Weights of a small transformer language model.
Training: a variant of Adam for these matrices, 285M tokens, 8683 steps.
MLP neurons of a small language model. Each row is named by its layer, matrix (gate and up: input weights) and neuron, and shows model dimensions 112-175. Each number is 50 + 10 x the weight over its row's rms, rounded and kept within 0 to 99. A neuron's up and down rows have the sign that makes its largest values positive.
Before each neuron's rows, "fires after" lists the tokens most often just before its 100 highest values on Wikipedia text that the model never trained on.

fires after: " that", " the", " this", " in", " In", " first"
L8.gate569:39 68 45 47 32 55 62 63 49 48 53 45 52 37 32 71 48 46 50 54 38 39 46 55 51 48 44 71 53 41 40 61 35 44 37 55 50 51 39 66 44 53 63 54 48 46 48 46 73 34 37 75 54 49 56 30 48 65 42 69 42 50 47 42
L8.up569:55 28 38 58 55 58 53 48 52 69 31 30 55 43 56 61 40 48 26 50 66 61 53 35 41 38 73 52 32 58 45 30 54 58 55 43 50 33 35 61 66 65 57 56 49 47 27 56 56 61 43 58 48 46 39 43 54 48 46 33 72 53 67 35

fires after: ",", "==\n", "="
L8.gate6:53 35 34 55 50 43 44 53 38 67 55 46 58 38 60 67 58 45 37 51 53 63 68 61 54 43 37 37 47 40 35 51 62 44 40 54 36 66 38 49 47 35 57 46 33 28 56 46 60 39 36 47 60 57 52 60 47 56 48 59 50 61 43 48
L8.up6:48 66 40 50 67 39 53 39 41 36 39 40 64 34 61 68 49 32 63 62 72 48 66 42 51 38 59 58 66 34 55 48 66 63 45 56 62 56 33 57 48 44 43 55 51 47 48 44 59 46 50 46 52 66 59 59 47 55 43 57 49 57 53 26

fires after: " ", ",", " in", " of", " ;", " to"
L10.gate595:68 47 37 53 45 58 39 60 50 51 54 36 45 43 63 45 43 41 56 69 64 62 39 52 50 55 57 34 35 43 51 47 42 48 44 63 35 57 54 42 48 44 32 65 33 65 51 61 56 53 53 56 38 59 50 48 57 57 43 59 49 47 68 66
L10.up595:61 64 50 59 34 57 49 51 61 54 43 69 60 43 46 81 36 40 41 44 50 59 63 50 60 64 59 39 51 53 41 30 44 58 62 47 43 58 35 54 29 41 63 41 58 54 46 52 31 41 56 47 52 54 63 54 47 69 41 67 49 38 55 46

fires after: " d", " s", " l", " D", " t"
L6.gate218:48 54 54 64 58 55 55 43 45 37 50 45 50 28 43 29 51 60 47 75 41 46 57 48 54 50 54 50 52 47 45 45 60 41 46 44 44 50 37 27 49 35 59 58 48 59 55 45 44 63 39 43 61 55 59 51 56 60 53 72 39 64 41 58
L6.up218:31 55 38 54 49 53 50 48 52 54 60 37 32 41 48 48 35 43 42 44 22 46 63 45 37 55 40 57 28 54 22 54 49 51 50 35 43 57 31 40 48 31 57 51 54 42 32 48 53 41 50 52 49 51 43 58 48 76 60 51 67 60 50 47

fires after: " in", " In", " ex", " the", "In", " un"
L9.gate353:61 55 52 46 50 51 46 47 54 35 54 50 38 56 54 54 46 50 54 67 51 71 53 59 51 32 64 49 45 45 46 40 50 53 62 62 31 54 72 47 48 59 36 57 42 54 35 52 47 49 22 52 52 52 54 47 40 35 51 39 54 50 45 50
L9.up353:62 32 33 60 48 61 42 51 50 49 56 48 54 42 37 40 46 31 51 60 58 42 45 43 47 49 39 54 53 43 53 53 41 51 50 43 39 57 43 60 53 49 45 63 44 42 51 51 47 59 40 53 49 42 51 45 43 43 48 34 50 40 43 60

fires after: " F", " f", " b", " tem", "C"
L6.gate608:38 49 30 45 36 51 60 34 49 39 57 53 66 41 40 57 42 49 50 35 57 55 72 57 44 40 59 60 52 63 51 59 46 62 62 47 25 40 46 36 40 39 41 37 35 61 43 62 40 41 44 40 46 61 66 58 74 57 22 57 39 65 60 52
L6.up608:43 50 64 44 48 51 51 52 44 72 62 60 54 52 58 61 47 43 48 46 43 50 52 38 56 51 52 62 36 68 37 72 66 45 55 37 61 44 46 59 50 36 51 51 56 54 56 49 46 60 51 65 62 49 47 56 35 60 46 51 57 49 59 49

fires after: " F", " w", " R", "w", "'", " f"
L6.gate142:53 66 59 55 40 56 29 61 41 59 29 57 49 50 54 67 49 55 59 57 52 60 34 53 41 49 59 46 39 50 30 52 53 45 56 29 22 59 45 62 42 50 55 57 48 64 54 44 68 64 49 46 34 60 72 32 48 54 62 73 74 55 44 49
L6.up142:38 59 52 47 50 84 50 65 51 52 42 45 50 48 49 54 54 47 53 53 55 44 55 60 43 51 53 34 51 48 40 31 53 38 55 46 48 45 56 41 38 70 53 42 67 62 40 39 59 41 36 45 77 54 49 40 28 53 50 48 51 44 36 46

fires after: ",", "In", " in", " In"
L8.gate60:59 51 62 23 48 65 37 57 48 53 45 43 48 71 26 52 56 56 58 54 40 57 53 51 46 49 57 31 47 32 36 47 51 32 46 52 43 62 44 58 62 39 55 52 45 58 54 51 51 50 46 57 44 55 67 34 37 60 52 42 67 62 53 51
L8.up60:69 29 55 59 41 57 44 69 49 69 40 59 41 34 45 59 48 60 34 35 34 51 62 51 40 38 49 42 44 46 65 35 51 41 39 44 36 44 53 63 58 40 57 60 46 45 66 58 59 57 42 72 55 53 66 52 59 67 30 39 40 37 63 41

fires after: " |\n", ".\n\n", " |", " |\n\n"
L8.gate518:63 56 45 36 35 51 46 63 60 33 49 34 60 58 49 64 45 48 58 42 53 65 50 55 51 64 53 59 51 49 44 54 30 39 43 36 44 62 38 51 27 31 56 37 37 75 50 50 57 61 29 48 45 47 45 51 60 56 45 44 42 32 40 51
L8.up518:46 47 50 38 46 47 43 56 68 28 54 32 66 47 49 65 47 53 68 51 58 65 48 54 42 56 48 55 45 65 53 56 39 49 50 35 47 64 52 53 34 39 53 37 40 64 52 75 55 56 32 46 49 65 41 54 56 58 47 56 41 38 39 52

fires after: " |\n", " |", "|---|---|---|---|---|\n", "|---|---|---|---|\n"
L8.gate577:59 54 58 59 57 57 43 53 72 32 44 29 61 65 21 65 46 50 45 43 42 60 56 47 62 53 43 45 54 56 51 49 38 55 48 60 33 51 52 56 35 36 49 46 41 73 69 57 56 41 51 63 34 32 61 43 54 65 51 43 51 43 36 51
L8.up577:45 52 55 54 48 45 34 48 64 41 51 53 64 58 53 62 57 51 51 38 66 68 43 54 41 56 32 49 47 50 56 41 50 65 54 65 35 67 49 61 66 43 42 59 55 57 55 69 51 66 42 44 46 53 43 41 60 60 52 41 60 52 46 46

fires after: " N", "R", " l", " pr", " L", " Ad"
L6.gate673:41 52 45 42 54 51 42 41 65 47 63 32 59 46 32 79 36 41 45 47 44 64 70 41 37 63 45 62 50 58 45 41 60 47 55 32 50 54 47 48 49 49 45 36 45 41 51 43 36 46 48 22 51 63 41 50 66 63 70 44 33 40 52 56
L6.up673:45 48 38 61 56 54 46 44 72 53 48 50 31 44 53 73 67 55 67 45 47 59 48 43 45 50 59 48 30 34 70 36 48 50 51 53 51 50 60 44 56 68 60 51 39 50 47 54 54 55 37 38 57 46 32 39 54 59 50 72 36 46 45 51

fires after: " a", " an", " var"
L11.gate573:71 55 43 38 40 44 51 50 52 54 57 45 58 57 46 36 40 49 58 40 59 37 42 54 61 58 51 44 58 47 56 50 54 60 61 54 39 41 54 53 62 61 25 48 56 33 46 28 38 54 56 44 38 37 37 39 54 47 54 46 56 35 52 57
L11.up573:50 45 32 50 47 49 57 65 40 42 55 62 58 60 51 51 44 49 45 50 46 51 46 49 56 54 69 74 30 62 36 52 45 57 46 60 51 43 47 62 68 38 56 43 60 50 47 39 45 53 40 54 60 69 61 67 53 45 56 62 48 47 48 44

fires after: "18", "0", "1", "3", "2", " Republican"
L5.gate393:61 46 43 59 43 45 57 46 48 47 59 60 68 50 66 72 41 66 55 40 46 44 60 66 53 50 46 35 46 54 39 41 55 39 46 57 47 56 53 47 52 39 55 66 50 63 53 53 51 52 62 43 71 55 72 48 54 35 52 60 35 55 39 60
L5.up393:43 39 41 58 37 47 53 65 46 44 58 62 52 58 55 60 32 50 54 24 56 40 68 51 60 55 45 42 58 51 34 54 53 40 42 52 47 29 39 50 65 62 72 69 49 52 55 52 33 32 47 46 52 53 55 37 51 61 42 50 40 51 40 61

fires after: ",", ".", "-", " .", " the"
L9.gate538:47 54 60 55 56 50 32 63 43 48 61 39 62 52 58 44 65 55 48 53 59 63 72 52 51 51 54 49 44 46 50 54 50 40 65 45 37 45 38 60 36 49 49 40 40 41 77 42 43 44 56 49 51 67 49 49 49 72 63 50 27 58 44 57
L9.up538:67 54 43 43 43 50 45 39 74 53 54 57 33 42 42 46 49 44 40 36 43 40 58 59 32 61 54 53 60 68 42 50 52 58 68 43 39 46 46 61 40 59 59 47 42 46 61 47 74 35 57 47 43 49 36 40 41 37 45 45 34 52 55 39

fires after: " the", " a", " un", " The", " its"
L8.gate624:38 62 37 46 37 54 57 50 45 46 51 52 72 62 47 40 41 52 48 50 43 64 72 72 52 73 51 60 55 50 56 65 45 49 59 54 23 56 57 51 53 36 36 58 59 64 46 70 53 53 46 46 44 35 28 51 52 55 56 46 31 44 50 29
L8.up624:38 51 43 61 56 41 37 45 47 42 40 42 60 65 57 54 48 46 65 52 55 49 40 37 50 36 54 52 35 51 60 62 49 58 48 55 59 55 56 36 60 42 40 51 55 46 48 55 51 64 58 44 67 55 50 73 40 61 42 63 39 64 64 51

fires after: " B", " T", " t", "R", " D", "T"
L6.gate344:52 54 49 58 43 38 40 39 35 53 59 63 63 45 47 52 44 47 51 61 42 42 56 49 55 54 52 74 58 49 32 49 56 36 50 51 45 57 52 61 38 45 61 59 40 46 47 46 54 33 48 30 49 59 62 45 53 60 50 46 45 60 32 73
L6.up344:40 48 48 45 60 51 43 45 44 55 54 50 48 44 42 52 47 54 52 63 39 36 42 56 60 45 45 56 47 55 44 58 42 55 50 54 48 52 54 55 46 51 43 52 38 54 38 50 37 57 55 51 31 46 55 64 57 67 45 45 36 66 35 59

fires after: " (", " \"", " w", "W"
L6.gate200:51 15 70 57 34 40 45 42 38 48 49 46 72 67 47 49 28 65 47 54 69 53 55 52 45 64 61 46 24 46 63 43 58 47 42 54 58 53 32 57 52 61 59 46 65 43 55 56 40 66 43 50 47 54 54 57 39 43 59 50 45 53 54 56
L6.up200:45 51 54 65 48 47 81 52 62 49 51 57 42 49 32 35 39 62 73 42 51 45 62 45 51 39 66 64 50 35 55 48 64 50 58 40 58 43 61 50 38 48 66 48 49 59 54 58 49 48 51 68 38 56 43 42 53 39 53 80 52 59 43 53

fires after: " m", " M", "M", " l", " im"
L6.gate23:53 46 53 58 52 27 42 54 52 63 38 56 42 45 54 60 72 70 61 42 48 65 51 30 39 41 50 61 50 61 41 58 43 65 45 43 34 60 57 65 47 46 46 40 56 59 39 48 65 34 49 51 41 56 57 62 66 62 65 67 39 45 49 60
L6.up23:22 52 54 53 51 50 53 47 46 50 51 37 55 51 50 43 52 61 60 49 57 59 47 35 50 45 35 50 59 41 55 57 57 53 31 41 39 61 58 51 55 36 62 57 59 63 56 44 67 61 44 42 59 54 57 64 56 55 33 38 58 48 43 46

fires after: " L", " F", "L", " l", "F", "f"
L6.gate629:33 43 46 27 67 56 41 51 62 33 59 57 48 59 41 43 46 72 23 65 54 48 53 51 54 60 61 67 59 36 44 36 65 49 56 53 50 61 63 42 35 50 70 42 42 31 61 59 59 54 44 43 65 32 53 36 49 45 51 74 51 57 64 53
L6.up629:42 48 54 39 61 51 55 33 55 59 37 37 41 42 34 51 45 60 46 50 62 31 56 57 34 54 49 56 67 33 37 42 53 65 51 45 45 35 74 58 40 35 57 43 42 61 47 48 56 45 65 47 55 40 58 52 46 38 46 53 63 53 59 60

fires after: " f", " F", "f"
L10.gate641:54 39 54 52 64 57 58 41 68 48 66 42 74 44 38 44 35 56 57 54 37 59 72 36 35 46 29 48 49 54 43 66 45 53 53 40 45 57 45 53 28 36 61 46 54 41 58 54 55 53 47 43 71 61 49 43 52 46 27 59 61 46 51 43
L10.up641:20 50 65 48 53 25 31 67 52 52 53 45 42 46 41 54 45 57 52 44 59 58 50 34 45 42 45 64 55 67 40 51 38 50 65 47 33 71 41 39 52 54 68 44 62 46 76 64 43 47 64 57 54 36 53 45 57 64 35 35 57 42 41 44

fires after: "f", " F", "w", "b", " first"
L6.gate548:41 53 62 42 51 44 42 48 31 60 42 55 44 63 38 34 43 49 39 48 52 60 37 56 71 38 45 45 63 55 34 54 52 45 53 59 24 60 46 40 57 43 63 32 41 49 70 50 38 40 54 47 41 54 65 47 43 40 40 62 50 29 49 51
L6.up548:55 51 61 35 61 45 65 50 35 65 46 50 63 34 44 44 47 75 35 60 68 24 37 53 48 37 70 48 74 53 52 51 38 56 61 59 65 57 50 47 51 70 38 46 51 41 52 58 49 53 55 38 61 62 64 64 52 42 51 69 41 39 56 53

fires after: " |\n", "|---|---|---|\n", " but", "|---|---|---|---|---|\n", " and", "7"
L8.gate328:66 54 64 43 29 53 57 55 65 42 61 28 56 57 51 59 47 58 55 53 27 46 65 62 54 48 58 66 38 37 53 61 61 42 53 49 43 45 62 50 55 38 51 61 44 58 49 50 56 39 38 49 47 42 38 67 53 59 59 30 64 36 67 46
L8.up328:43 58 59 52 51 46 47 58 51 55 69 28 64 54 48 68 57 52 49 50 44 51 67 58 52 48 49 54 42 39 48 51 56 40 50 54 29 42 52 55 50 38 43 49 44 38 45 53 39 31 36 34 41 42 46 55 49 54 58 39 54 61 40 39

fires after: ",", " K", " P", "),"
L10.gate188:48 37 41 56 56 47 41 54 38 63 53 38 63 45 63 57 58 35 67 67 56 48 68 42 37 57 49 53 57 46 50 65 33 41 48 52 37 61 52 50 47 50 54 49 44 50 74 41 61 42 38 43 34 58 37 57 45 66 56 30 58 48 51 53
L10.up188:54 52 46 29 40 52 38 46 31 56 44 40 45 32 77 39 66 55 41 69 53 56 65 57 77 40 48 49 39 60 65 56 51 52 47 54 55 36 65 47 45 38 60 56 50 45 69 43 45 51 45 46 35 53 47 46 60 67 61 48 45 65 54 41

fires after: " A", " C", " P", " E", " W", " S"
L8.gate61:52 29 50 52 46 32 50 35 46 50 43 55 58 55 52 46 45 53 49 51 49 40 33 34 59 58 60 36 72 63 59 55 48 36 55 39 51 43 50 47 41 55 52 44 70 39 49 71 62 56 49 35 41 27 57 44 38 68 59 50 51 42 66 53
L8.up61:44 53 56 50 43 48 56 56 51 44 37 33 66 38 49 51 42 51 47 63 42 44 62 69 52 45 42 67 67 58 52 30 43 60 29 45 46 52 48 46 67 56 42 35 46 46 55 47 38 58 41 59 66 49 36 59 58 45 55 53 66 39 45 38

fires after: ",", " (", " ", " =\n\n"
L8.gate686:54 45 44 52 54 52 47 58 51 60 41 49 55 48 31 58 46 52 41 39 47 49 41 51 52 46 60 59 30 56 52 75 40 54 29 48 26 61 38 54 53 30 36 47 27 34 58 58 59 37 60 49 49 45 47 57 59 62 56 54 54 37 59 66
L8.up686:47 52 35 47 44 70 72 43 42 55 49 49 78 55 46 49 38 48 29 53 49 40 43 54 51 56 53 36 48 59 75 45 80 48 53 69 42 55 44 60 40 52 66 51 54 38 53 52 49 42 45 63 59 44 65 74 40 54 49 47 58 51 50 57

fires after: " (", " \"", "D", " pro", " D", " un"
L6.gate574:51 35 64 35 53 27 49 41 45 58 43 46 41 54 56 47 69 48 54 69 63 79 56 41 32 49 47 57 37 52 46 52 55 55 52 63 60 62 56 46 50 39 53 55 41 57 48 48 37 37 49 41 42 64 35 41 54 61 49 65 45 48 64 64
L6.up574:61 47 62 53 45 41 61 45 39 48 57 43 50 49 59 34 66 47 52 59 51 74 58 48 42 34 36 51 41 49 51 54 67 46 45 42 46 56 59 48 52 36 61 49 51 69 48 36 42 49 54 55 44 59 18 58 44 68 51 66 54 52 56 64

fires after: " the", " a", " in", ":", ","
L8.gate342:65 31 57 36 38 36 61 60 59 45 61 42 52 59 58 65 50 55 67 57 50 44 59 62 55 35 59 48 51 51 50 54 38 46 50 53 33 48 57 50 45 26 55 49 36 49 48 69 57 58 42 48 69 38 59 57 46 57 38 57 51 33 57 46
L8.up342:57 31 48 59 37 42 55 52 41 46 48 43 47 41 62 60 49 38 57 64 44 56 47 65 57 54 46 41 61 52 46 29 49 36 50 65 44 40 42 61 35 40 55 53 29 57 35 52 55 33 59 45 52 61 38 43 42 49 47 57 46 71 48 44

fires after: " C", " (", " Re", " par", " s", " St"
L6.gate437:56 42 48 55 44 44 44 64 44 55 54 58 73 64 45 51 59 66 57 36 56 38 53 53 49 56 62 44 39 62 40 78 61 60 48 64 57 46 62 45 29 59 44 64 46 50 60 70 68 58 43 42 42 48 51 51 52 54 50 57 39 35 43 52
L6.up437:47 61 47 46 45 34 37 53 50 56 49 65 53 49 56 49 53 48 50 55 63 43 55 50 65 41 48 45 49 53 48 44 41 54 43 36 47 44 55 62 48 40 51 35 63 65 43 62 63 36 35 40 48 47 67 52 42 55 69 49 54 46 42 73

fires after: " was", " did", "id", " were", " does", " would"
L6.gate155:64 47 56 43 38 51 46 50 63 46 47 56 58 55 44 60 40 72 53 55 58 62 52 48 59 55 54 55 57 49 62 46 56 42 55 70 53 49 59 55 51 57 51 51 58 58 53 65 40 62 69 57 43 62 59 59 37 53 49 54 48 37 48 66
L6.up155:40 44 85 48 33 49 55 45 47 54 42 43 61 52 64 40 38 62 31 35 46 39 39 42 49 53 46 45 58 60 44 50 59 38 46 67 64 59 51 58 40 39 51 47 61 35 60 54 47 58 47 39 38 57 57 41 45 35 70 50 46 49 37 53

fires after: " f", " F", "f", " S", " a", " b"
L6.gate85:36 65 56 34 46 47 41 47 37 50 43 79 62 43 50 50 45 51 47 60 51 45 56 54 28 69 51 50 52 49 42 49 53 51 63 38 30 43 44 67 32 50 40 42 61 49 50 56 50 59 40 50 44 43 53 47 51 32 42 46 52 46 44 56
L6.up85:49 63 64 58 59 43 36 56 43 43 43 68 39 65 40 51 44 50 58 57 48 57 59 48 45 37 51 63 38 54 50 55 49 50 67 58 55 45 35 68 51 53 51 40 54 47 38 55 55 47 49 48 51 55 65 31 48 30 47 48 65 43 25 48

fires after: "In", " In", " ", " On"
L8.gate669:51 58 40 49 50 67 40 52 63 36 44 32 68 53 51 42 80 82 70 38 48 44 52 49 56 51 50 53 35 42 47 47 71 53 49 38 49 52 30 50 44 38 41 69 54 56 64 44 54 57 34 30 56 54 31 49 64 67 42 52 49 49 48 43
L8.up669:57 33 43 50 45 52 47 65 47 57 68 41 52 48 53 64 30 38 52 41 65 39 27 43 50 40 58 47 44 36 51 43 55 53 48 51 46 45 47 57 59 40 57 55 40 48 48 48 47 49 46 55 57 68 59 40 50 33 35 41 44 48 53 61

fires after: " T", " B", " Port", " t", " Det"
L9.gate654:49 50 45 50 55 40 51 34 39 42 55 55 45 38 48 42 71 54 44 39 43 66 47 55 45 48 62 51 42 62 51 55 42 61 33 76 44 64 58 45 55 39 51 54 42 42 54 64 39 55 54 52 40 54 51 56 52 46 49 43 47 50 50 65
L9.up654:52 51 50 42 57 59 49 36 42 79 54 51 38 43 43 39 43 63 41 75 65 50 56 40 54 48 65 46 51 56 52 48 55 52 54 56 60 46 52 68 37 63 51 51 50 46 48 50 30 48 41 65 46 40 55 41 60 52 41 56 52 54 42 51

fires after: " w", "r", " sp", "it", " st", " con"
L8.gate629:54 52 49 59 49 54 58 53 46 56 40 66 58 57 38 54 53 45 41 40 54 45 62 46 49 60 54 46 42 49 49 46 29 38 42 46 51 36 59 45 49 63 53 21 33 57 58 29 63 56 63 46 50 38 63 62 55 64 51 43 45 49 46 40
L8.up629:53 38 43 46 47 53 64 34 39 61 38 72 53 72 52 56 57 58 53 58 63 30 45 51 50 54 57 64 35 48 43 59 39 59 52 55 47 66 58 52 60 50 44 40 52 51 58 56 41 60 49 36 57 41 49 58 36 32 44 67 55 55 41 43

fires after: "S", " s", " S", " C", "-", " ac"
L6.gate321:65 39 40 23 42 43 50 58 33 51 48 51 44 60 48 57 61 52 55 44 38 57 43 56 28 47 75 53 39 51 31 52 60 44 34 46 65 47 59 56 52 47 45 53 36 69 44 70 69 37 61 51 44 58 61 41 65 70 56 64 33 54 32 58
L6.up321:39 41 51 41 42 44 43 56 55 65 52 46 70 45 53 53 38 36 43 53 66 66 58 53 57 49 57 55 46 35 40 39 43 51 36 68 58 40 70 62 52 51 44 39 36 45 57 41 63 77 66 36 70 48 67 42 52 49 41 42 46 22 49 41

fires after: ",", ".", " and"
L8.gate133:39 42 56 60 71 53 62 51 68 46 51 40 47 36 65 45 38 39 39 61 46 67 60 52 37 46 54 65 47 46 43 58 46 56 52 59 39 42 60 43 47 58 49 50 44 47 62 55 48 43 51 38 48 75 51 60 62 63 53 36 52 66 40 33
L8.up133:42 63 49 34 55 47 56 51 22 49 43 66 49 43 52 50 50 47 45 62 47 56 71 46 53 36 47 58 44 46 49 49 48 34 41 43 52 64 42 63 48 46 52 64 45 43 35 49 66 32 43 65 49 47 45 58 82 50 47 39 42 45 64 27

fires after: " an", " c", " An", " new", " C", " t"
L9.gate232:35 42 57 44 56 66 63 40 49 52 44 54 61 62 57 45 43 61 44 46 39 51 53 65 69 44 64 48 42 63 48 47 40 39 58 47 50 63 45 65 48 28 50 40 45 76 48 37 58 54 41 37 39 50 52 50 68 66 61 33 37 51 36 52
L9.up232:48 41 45 41 46 35 53 40 47 50 59 47 47 42 36 35 76 37 46 48 64 50 55 33 54 50 45 50 26 51 58 50 62 49 37 43 52 64 45 51 52 64 43 59 42 63 43 53 39 33 63 52 60 46 27 41 46 41 54 44 52 65 47 51

fires after: ",", "."
L8.gate664:65 55 60 59 65 37 47 54 47 40 49 37 46 35 56 65 36 54 35 45 57 59 63 51 54 41 43 45 44 44 50 51 64 40 53 54 35 76 44 82 51 47 45 60 30 24 56 41 41 59 57 38 44 64 38 51 48 54 41 40 56 38 54 33
L8.up664:39 49 44 44 65 64 43 49 59 46 50 56 52 49 65 53 52 52 60 61 52 61 72 68 42 43 43 57 42 50 35 49 40 46 38 50 45 44 60 42 57 51 56 59 36 43 56 74 79 52 35 59 43 57 63 42 52 68 56 32 41 46 52 54

fires after: " s", "4", "1", "5", "3", " par"
L6.gate666:66 41 64 46 41 50 53 52 44 62 45 49 40 66 53 60 35 67 62 55 54 38 60 37 46 67 50 55 32 45 36 46 55 40 39 57 57 56 59 57 43 38 27 38 40 60 69 52 54 45 53 45 56 38 73 55 61 46 56 63 52 43 54 53
L6.up666:58 35 62 50 40 58 57 62 52 33 33 52 36 53 51 34 41 61 39 32 52 43 63 53 59 54 56 65 56 58 51 48 46 64 64 73 63 58 69 46 49 44 48 42 47 65 44 56 47 41 66 54 47 56 63 49 49 37 46 53 53 54 36 42

fires after: " C", "C", " t", " c", " B", " T"
L6.gate121:42 36 52 40 40 26 46 44 48 33 50 50 30 31 56 41 44 45 63 50 43 58 48 37 61 56 50 43 49 60 52 63 46 52 39 59 65 46 32 52 52 33 58 49 52 63 66 51 33 37 38 47 56 53 38 55 57 49 40 70 60 34 51 35
L6.up121:41 62 57 54 52 48 31 52 53 55 49 64 56 42 50 50 60 58 53 62 49 50 70 40 40 49 51 54 54 42 51 54 56 51 61 51 35 54 43 58 35 47 53 39 51 59 41 64 45 53 48 63 53 53 47 34 64 48 34 42 35 57 49 46

fires after: ".", "1", "4", "5", ".\n\n", "8"
L11.gate348:50 41 46 61 33 50 34 52 58 55 53 65 37 42 41 62 74 55 74 51 50 43 40 54 54 41 45 36 60 39 49 58 50 42 58 47 46 55 39 55 41 47 60 39 54 61 50 45 42 64 47 53 46 37 51 42 62 50 58 56 44 51 53 71
L11.up348:61 45 57 51 50 54 47 71 71 74 47 50 57 52 50 41 44 49 42 19 30 51 68 62 44 36 46 37 60 68 52 50 39 49 47 60 47 52 47 62 61 61 56 46 47 52 49 58 36 44 61 44 36 58 54 47 45 57 21 39 38 40 56 39

fires after: ".", ".\n\n", " m", " C", " s", " c"
L8.gate244:55 44 46 57 56 52 59 55 56 39 44 60 61 46 33 50 65 52 56 48 45 50 50 51 61 47 56 30 36 44 52 57 46 59 48 57 31 49 63 49 54 21 57 49 49 70 43 61 45 47 38 35 53 58 47 46 78 25 54 47 43 46 63 53
L8.up244:58 34 66 36 55 46 42 44 37 63 53 59 63 53 60 41 47 19 57 46 69 58 66 49 59 52 32 57 42 45 56 59 46 51 25 43 46 51 47 48 47 43 49 44 47 65 58 54 33 57 66 67 60 61 55 43 48 35 49 58 50 72 56 51

fires after: " T", "T", " W", " w", " Z", "W"
L6.gate703:33 54 32 62 51 41 56 24 42 50 49 58 51 50 60 38 58 62 48 42 41 48 55 46 58 54 54 63 58 51 36 51 39 44 56 46 45 28 49 71 41 30 62 34 64 70 63 57 44 51 53 55 73 55 66 54 37 61 52 48 71 62 49 56
L6.up703:49 39 47 55 42 59 41 53 31 47 47 46 36 40 57 34 60 58 41 54 46 36 62 50 49 59 71 49 50 59 46 55 64 40 35 54 75 72 40 53 41 45 53 26 56 53 61 66 33 54 51 46 39 56 57 35 65 47 43 51 54 55 32 64

fires after: "8", "7", "4", "9", "1"
L4.gate679:50 35 45 46 53 35 51 66 64 54 39 47 43 50 50 39 60 58 57 43 62 51 47 68 41 51 34 52 47 51 49 49 49 50 54 48 37 45 45 59 33 39 47 48 30 23 41 42 51 48 51 45 65 59 43 37 65 37 67 54 47 48 57 47
L4.up679:49 24 37 40 42 33 41 61 57 62 54 53 39 46 59 33 39 45 59 27 50 52 44 61 47 52 42 60 52 48 52 43 63 52 49 65 37 56 51 60 35 40 43 61 56 37 32 65 54 54 58 46 55 61 53 22 66 44 56 51 49 44 53 41

fires after: " A", " R", " S", " H", " P", " B"
L6.gate103:64 46 26 63 55 52 37 63 44 51 54 42 40 44 45 45 50 47 59 48 43 49 45 30 54 38 54 55 67 49 51 50 45 31 51 36 39 65 59 50 66 31 54 51 63 71 63 60 49 40 46 51 54 52 58 35 61 54 64 67 58 48 57 46
L6.up103:34 67 42 37 66 70 60 58 36 41 53 41 53 42 51 45 42 47 41 48 52 44 30 60 56 58 53 56 58 61 64 51 64 59 45 37 48 57 48 61 40 46 40 45 50 48 56 37 47 53 68 40 55 58 46 55 58 52 41 31 45 41 40 46

fires after: " m", "S", "M", "m", "em", " M"
L6.gate181:34 34 29 41 57 55 41 50 48 51 46 48 44 27 36 41 39 60 66 37 52 56 41 37 45 47 53 43 31 57 50 43 47 58 68 43 31 56 46 54 50 30 58 52 45 56 46 51 60 54 58 59 47 45 59 42 78 34 45 67 41 49 46 60
L6.up181:48 52 56 73 42 35 56 53 53 51 54 54 27 43 55 46 42 57 65 60 41 54 43 36 34 46 46 45 50 54 33 31 37 47 53 32 46 49 38 43 54 48 66 68 46 49 60 41 49 45 47 55 45 59 45 40 39 67 64 55 41 55 51 41